Part of a small language model's weights.
Size: 20 layers, width 192, 6 heads of 32 (1 for keys and values), MLP 384 SwiGLU, 6.35M parameters.
Architecture: rotary positions, no biases in attention or MLP, untied embeddings.
Training: a variant of Muon for these matrices, 284M tokens, 4336 steps.
MLP neurons of a small language model. Each row is named by its layer, matrix (gate and up: input weights) and neuron, and shows model dimensions 0-127. Each number is 128 + 24 x the weight over its row's rms, rounded and kept within 0 to 255. Numbers have three digits each. A neuron's up and down rows have the sign that makes its largest values positive.
After each neuron's rows, "fires after" lists the tokens most often just before its 100 highest values on Wikipedia text that the model never trained on.

L7.gate179:116119117133134117086125095124143112137144136133138138158106121107171090154120155100115128145100157097103093123104145186134166126089167156101133131156063116122142128141107108123077124138147119110143070142083117112077157137105143146100127095163124107130141129121156102114119121110091151083108168092129157106109159116114135160117097133144092115173128162128122114124125127134145111151138
L7.up179:143094143129110131089104074137147139114098150148164117118119110151131112163124115101138136135113106121113078159103143133141143137115148162126102140133120157128127087151107105115155111131144173180114109071096106108125097114129116095110101092105148130116169113161122119122144162071135099074129158122166147154136106148105123160168122133148121157111136151136095155113157085113106078072111
fires after: "iv", "3", "4", "5", " st", "1"

L7.gate177:143153132143178114153145119104082117168105117106111131140135147119150134116117113124102160098146139150110156149127151153095136095149118147111109148108141085098135123155139116107151114135169092119067103106142152119183136116152147162129119152099160144183163136142110174159130127100136126099138186107143098128110163122135134094148165111122123081100172162127142132126108112125133100103172
L7.up177:093123149157144161124154162154115143155117123147107109135107124104132109130145083122118156114143138094112124108148128123106106082166127161141082121143129134122140150110129113095118097076129131168099136129100109165140124177143168154105134094146111177154100106123122136152116124140123177140107102140122102142159131173161093145169099147082153067081135155133098110119133120124133131137135
fires after: "u", " V", "ip", "a", " S", "i"

L5.gate301:124144119089131145129158108087124104140108132115134151144130105105154121091133127119111130151120137120138104129130137172155138144120115092119102167143137088097121122107144121126124140154111126125127102106153130101117147140111091102146132092145154084139154109124145090149172118133162143128145144126158134146104131092136122182101080150093085136122096110124076149126103124169121117127144
L5.up301:141177128115129151164138128121151176121144118105143119098142155097136155119107133116095130120092127130132175157116120139210118163119106156108111126131130114140113123109141098097128103145092090157157142136099133158131106140108121122109163149154133121129121113145124090089119142101177114101145120155178132143138116145143146106137127123136121110120149186181150145114134156156125098146144
fires after: "g", "ol", " l", "d", "il", " R"

L4.gate216:131145161085126148110135112122116103138139165136091137113158117128163112168153110116103163151136117116110103108137107114114132149091141100112115117140130148116098122091174110182110104158098129110107120131093112165103104131137116080141126152119139145092123116161116093149139135194159129126099114125125138131114113136094118109109156119136115095100164149158108133129145114115120086145138
L4.up216:137159115092102110101135120101136106119119114091100138088129083111108131116160123128167140140106141119100130092097129179123122144074119121152148114152121156185129184109149120147147119116097120124149082183114114151111117163170123138184163129143117162103164116082075102143122103109107085135120136130166150149124129115116121147151083132139132171133163136138132126107155099153157092110134
fires after: ",", " The", " the", " a", "ing", " and"

L10.gate360:121115087154189093124167154139134127153157110164154091159118155107100150089152120162103121104158142154138109121153134099151108154108171096130135151122134120131163158118148115141168150098111108126139167117139151146137122107146136141103105116138157080123161134078094107140117126137116094149140148087138155164117116149125122105148097131160147120181155139112147100130126136147111177115101
L10.up360:104090117161141101160119113134150110117094070146168132140148140091075123168107075147173115139098100127123124117177116139111144150143145131125142138140089137169138133102139100118121158126134123147157173108132147128152132133116123129090143111119143105106180131115121120114064078132124045103169122136113160101141104149172125138109118089094118105117120117143099113094145097115089157134119
fires after: " p", " P", "p", "ot"

L16.gate205:164109092159135145152130158108182111151099151134111156143125133091142143085137119136138108134115161136118146170177124160181113132132093129137169120138127122140149136127157166118117107087164120175078145153127128141137138087114124143149142145134155119136159065123095151146160141094110181138179108080158089102129131112109096158096146141131119102127142133136177143152108155123087165121080
L16.up205:113111127142152164117065153145111120135098151166129101148159134111126141114137093143142124170148132137144135111124144175168152125121126155126134107128129122137084101138153160111136126147136171105159097166114111156132100110151099128115138138149084111094077151127127127122144087152107156101189092125173106138160088139098109131097139113134140118122145144149108181146103128129171085133106
fires after: "i", "ct", "it", "id", "ud"

L6.gate143:169154098109097158122133133139116125118114141083150103135136159075126132125147138123103123124111123120146113121117105110093115144099134136082145153125148137123104115118109147200134118117137125113139169155157131148160127138086144117133158123189128110118113095165155125129164085124103139139102090147124124126131120120150113118114159097116128190094133123158105137103166143094132102125143
L6.up143:167146126153111191143126131150155138135145125090112121121137141104149130127101122135111126096132109131111087126102099128111158133096128121105152137143173139124123189120141143177163128117120084143125139138133134186170154146121136153121164141148157085137171112117126079134136103113089137108110095131120140129122098079152084139114110100098120157133103143191129146121138116103123095148124
fires after: " I", ",", "I", " and", ";"

L9.gate27:131104117134133111113105111111116089141081169109152137157153138124158163127114145081102178126163149112116128121155114127121151109160159126133107141095137105131115125121145155121119120134148105127153154120146114158110140116126164155142127132144150134114127122093140154136157132089117168160138100090135145158102162108147170130106113090093131173129135157120136135067075124111136148122130
L9.up27:110135125148116136169148120120133138094139134134136126175126175174119162141139147099107101128147159114140140131098153115103129089116120123117113170146133097113137168106151178118136118100147146124154170149206125154136141183112118148078139147135140169144093132149105102150122133127133172123113148139120099164090137127143135117111085086122152126141134098128072137103138087140106121109138
fires after: "u", "o", "y", "i", "h"

L16.gate197:133151120126120177086112115105112125110104097136168141116078084138108105147129127125159138100159102097187149132150111123106136118141082145132140174118111139145115117150139132136139121105162144157119109125147137125136117161137118130114158101153151155124139153139174118132164106142137098102097108124141068104167126108101091144150164123138155109082121120140139132110157098134113130131135
L16.up197:117087130160116166141122157139125124114120150137152162063132074119163081138131123121144112136181104121133098104117113137144133142150130129102103135132121114114133140111149126131138154106138124127168109104195144140061085121149113136130170160087170132121127111172173144120130129147128170092107137116119099114145135117134137110143158093116131122144147120137123090111155162191145153148129
fires after: " to", " l", " d", "qu", " b", " st"

L5.gate143:129146106104139166134125173104106131101142106107101140142101169135134145078113168136136098174109086176119176128115113123139145144123111130136125128168149101116097129101097154172132116136136171114135081116124112138192140141118189141131146128134111091144119127149159138143150092117124122139130112123116059131127133088112147133100122112137163109122125085139123117104123142137115130134158
L5.up143:161112119126148094149123117145126155161126118123124172167113104096134172131130122114125149150094128119089135132142085132159112137172113124107104107108096083138129153084102143119135153065132147145080175151124148097166112126129158074152131123146149137118106108211084145108147104179122114101121134155111154117111115100120138111131137146112156120133116145157114151118153114135089097114121
fires after: "es", " s", " or", " F", " f", " N"

L6.gate216:108123124105120143130118120117137152113138209121085146147091148098132152098104155112165137141134162175098098120115104145133115118093130139118108134122157129092089137155138140161145133132151124091128113138123118131100123139120115115108094044127138153137109121133131125102175131060146140137087115140126079112131116119094102166151165122139116087106151078171123114172111149099134150143162
L6.up216:118144128128153095108160142137119135113127136103131134153118123094152144111138149105138107150118120140123158129163110151149119108108085124122093117122132109100108147156091130151156109106170079110153171146119105147119100146100100090138117070131164155158117119146116142105167143081140153131078135151140159136143148128112099128139133086100106142132109109153122096182122142160140118141181
fires after: " J", " N", " s", "le", "el", "o"

L13.gate67:133137142119132150097163152140094142157177154123113146126133112189118170085122110147122088113146141138111163102091185147116062140132136123137158159073152121084125126111150151132124139156131139124145122143123089134157165106126125122138152148118145102104152148146097134165143105124110118099135094110079137163149148168148133136144129102101147093109125133091117110154135150142130171119129
L13.up67:078131135135104168136157108133137100123155097159113126154125109154154128165143132138119090099096150135131117123142131118146080130110135119166148142101113143169204120106102107093117122139111151097162139144144128143124119131184101123122131071134152131127155090129145181162126129100144147068113131106170105157135138127115139107138091159143146123105108106133110149102160075169154088129126
fires after: " b", " con", "l", "ol", "oc", " d"

L3.gate207:122116119111138149105165160134130163123100147131093142134113090082160108103158143131138118144171132116135144145102154119139144168113133140153121120131128127065081135122126087148158132128155125169121127086107129167142136142132125106087065110087124087131154135137107119109134112149137128105123149109160151147184180122108113131148123156130120139126161158135136169130119137171121179133148
L3.up207:141117120132129140076149147113148192147117181141119151136128107130161092102147143133168094107129123135173148125142149153092128147106130148119116151100134181091080139152149073114123118134132116167094110146109146148119115143144126089104088106099145101143116143106108099169113130147155144103136123142164112183158130117152112163136108148110112124127138157134111170141124125149115192144140
fires after: "le", "it", "ag", "g", "ak"

L4.gate300:150081111089115133100127121120123109155144121129151125135141106133179193117161113104135129150142151134157126102113112101155138124123101100146141143160132128108100126114129141141111111111140164186122094115184120108133135122146142104064122117107111134167129149125104104118153124131175144114116110135109110152159111091077146164142121125094139132159176180113153125102122137157097101166143
L4.up300:089100103118126131173112116150154117144131114159127111113160085096154118129150111109162132113158130131169122073112117131150110159134137093133136080073174143153110118140148126130104162171122111131097132123153113140136098128129110090087081135141077115170139133164138176119169099128123116109101157112101131173145141139112129137078135172126140126109123144131122152105144109156127126116119
fires after: "it", "ill", "ect", "g", "ers", "t"

L9.gate229:094108135139109122098108089133138149122154165114119080136186103132144096084107135101111107134116151111122128146121118127164136104116154131114104159175132104089130091174122125115166092104145103103152140136112133137143099127088117136155113094157102132132154159148104101162119134123146133128168132155134154113100089179138105142121144120159121100072153125139111130098133128095142106104112
L9.up229:109122128104144140099163156128107141136133110090130162129097133124132100086156108125111111165114167074123150168175146127126134161068134095137119134152093103125129122121099119099091121174153096170115098108152124127167134140128116080074111135188138091131133114094120198117101143096127138096124122131160116117117125066150128135153084097099136119149143124147109109104119117153124130136133
fires after: " e", "Q", " re", "e", " E", "c"

L6.gate22:101111104121108122159104152145170144105129088110142123121101116101157117123154156161152082133116156120164095127084143144121156145109135145127165111124134135145113136141124111092127146145139148143141099083152167071112123162108146126127096146178159124115081142103136111128118142122116106122137184109155134095091138100155145162154125143139106157119122127062152114135096169121115145136164
L6.up22:132124074171081092127088112127145135105159088141137084109153161093165151141163126160151116097103155086157092115102153131116078166097116143083135126155156128141109117129112115095140116126121151141155123090155134104126126145167136109126114123142178123082127152137120099143104138119120112118197152113108119104111128108178114163119093177119141149117127118128159136129116176151132100112151
fires after: " f", " F", "ent", "i", " R"

L9.gate249:126132143129098137086206137120101138106150132133122153163136119127134118158139120130099147104145160131111107113117117167145124131133108089143117165116110129127110162132162137141089133147093123094176122161083146117149125132110152111121132148113142116152108127152180135153137110073128137136112165088052132133114156141122127118148137161133127120170119135088150166144144144110164135143149
L9.up249:142121102144119154141123132147131126110123142076128147126122077104156153119137119179134164093106143096153122144106161140170148121153141117167122170107129174125134143128110141117159164183100166175159110167114155121090125146119087120093136092141138115164121091132120121125129138131136144125144118066098113157143106144109109077169103140139095088105110152067115102129148103142140134094110
fires after: "l", "3", "u", "o", " d", "4"

L13.gate68:117107109136154127102164125092097135098163139122134146104104073094147135082119121147093081163110126120121135085165123144154148154108114136112118141107107130105149096135184113122140153111131167127120152119099153074122143145187175125151095128128161126165121115139112137110127119150092097167142131059136150089139147139108093130150159114145139119154166141101154146173122153127086122141152
L13.up68:109155100147142141131166114135110101115180144093123117162130144094147093148134104129119146121098120119134138103159145136120091118137118110126145116128094147097120155131153113150098140112161090103180117105141154122126145128128097145091140175165152149117138164140126140122109123135112084114138107127136142101136177186137107109125108104133121128144103110132166067109131095130120121091120
fires after: " e", " p", "ep", " P", "c", " c"

L7.gate117:127160130085167101151116071115127156126127137138113162116146153117116107106122106158130124135129180134116119161150095105145121118114114154165161088152170099095081163136149125160111121120161160111155117168140119121060107135141127093132101119156135128093107138088142154091157133154129136149122092135110131162144128127090121151107163158117111077148154138111084082146117118129150130097137
L7.up117:139163128097134125127152123135075147114169158140140110175147138135176114137096149133096125146094142195144132138106119095125165154137118091114128097129162126125127135088149122158135130127099112136110140153169116125103129127126108139119117132141112133135172117120124126147144135151109084150100141110152095106131156117175139179144134125102138118159136080123138140168127085158132089154110
fires after: "e", " on", "l", "n", "le", " s"

L2.gate35:138120119135116161085111134097120100076129146100130146152082111110128104132116108115157094141133090139146107098131158096117158145146128105138130162133098160140122133152128123167110109102099129182140084108139147144170124125118155082135150122172151142110140114118133141135171133139093137096110149134163107094102108138107146160149121181124102124107094133112131186147124124164145130158162
L2.up35:145118112119134148109118124102145126101123129145124120153128108141104119151131104132143129170125098133152140138115121105135140147140139089148152139132144145119117116115118095142097171148120088120141113142134142088159114119082147117078162146153140183114162175136121149096133122157096133117084110121143085137139147109150144152134117104120092094101137184129154176091130146130122154135170
fires after: " b", " s", " B", " D", " st", " h"

L10.gate205:119157136142163140147180162136164147117095101096141085131150119125103112118074088164123125104086103125157137086122131152159194167148090115114195132110116131113106130138093140121158110109172115114113120142148154142145118153089152120125131131131145117148142095138134159110104134124132113129158116106144128126143121135182102153157140105104104130142123118111136128105137133117122158130118
L10.up205:114109135146071085087140109130160144086102132137137116140101145104128142083158130144154124142100133128135141110146144133123136110129123133090139133103117145152107097142153163058116146165144126128136109146134106159156164136090126132137178125167132142138123132138086134137090100139090152128163120106090089134145147112153127093123112132102163112130100137138089193133162143138118136124096
fires after: "i", "e", "it", "ent", "u"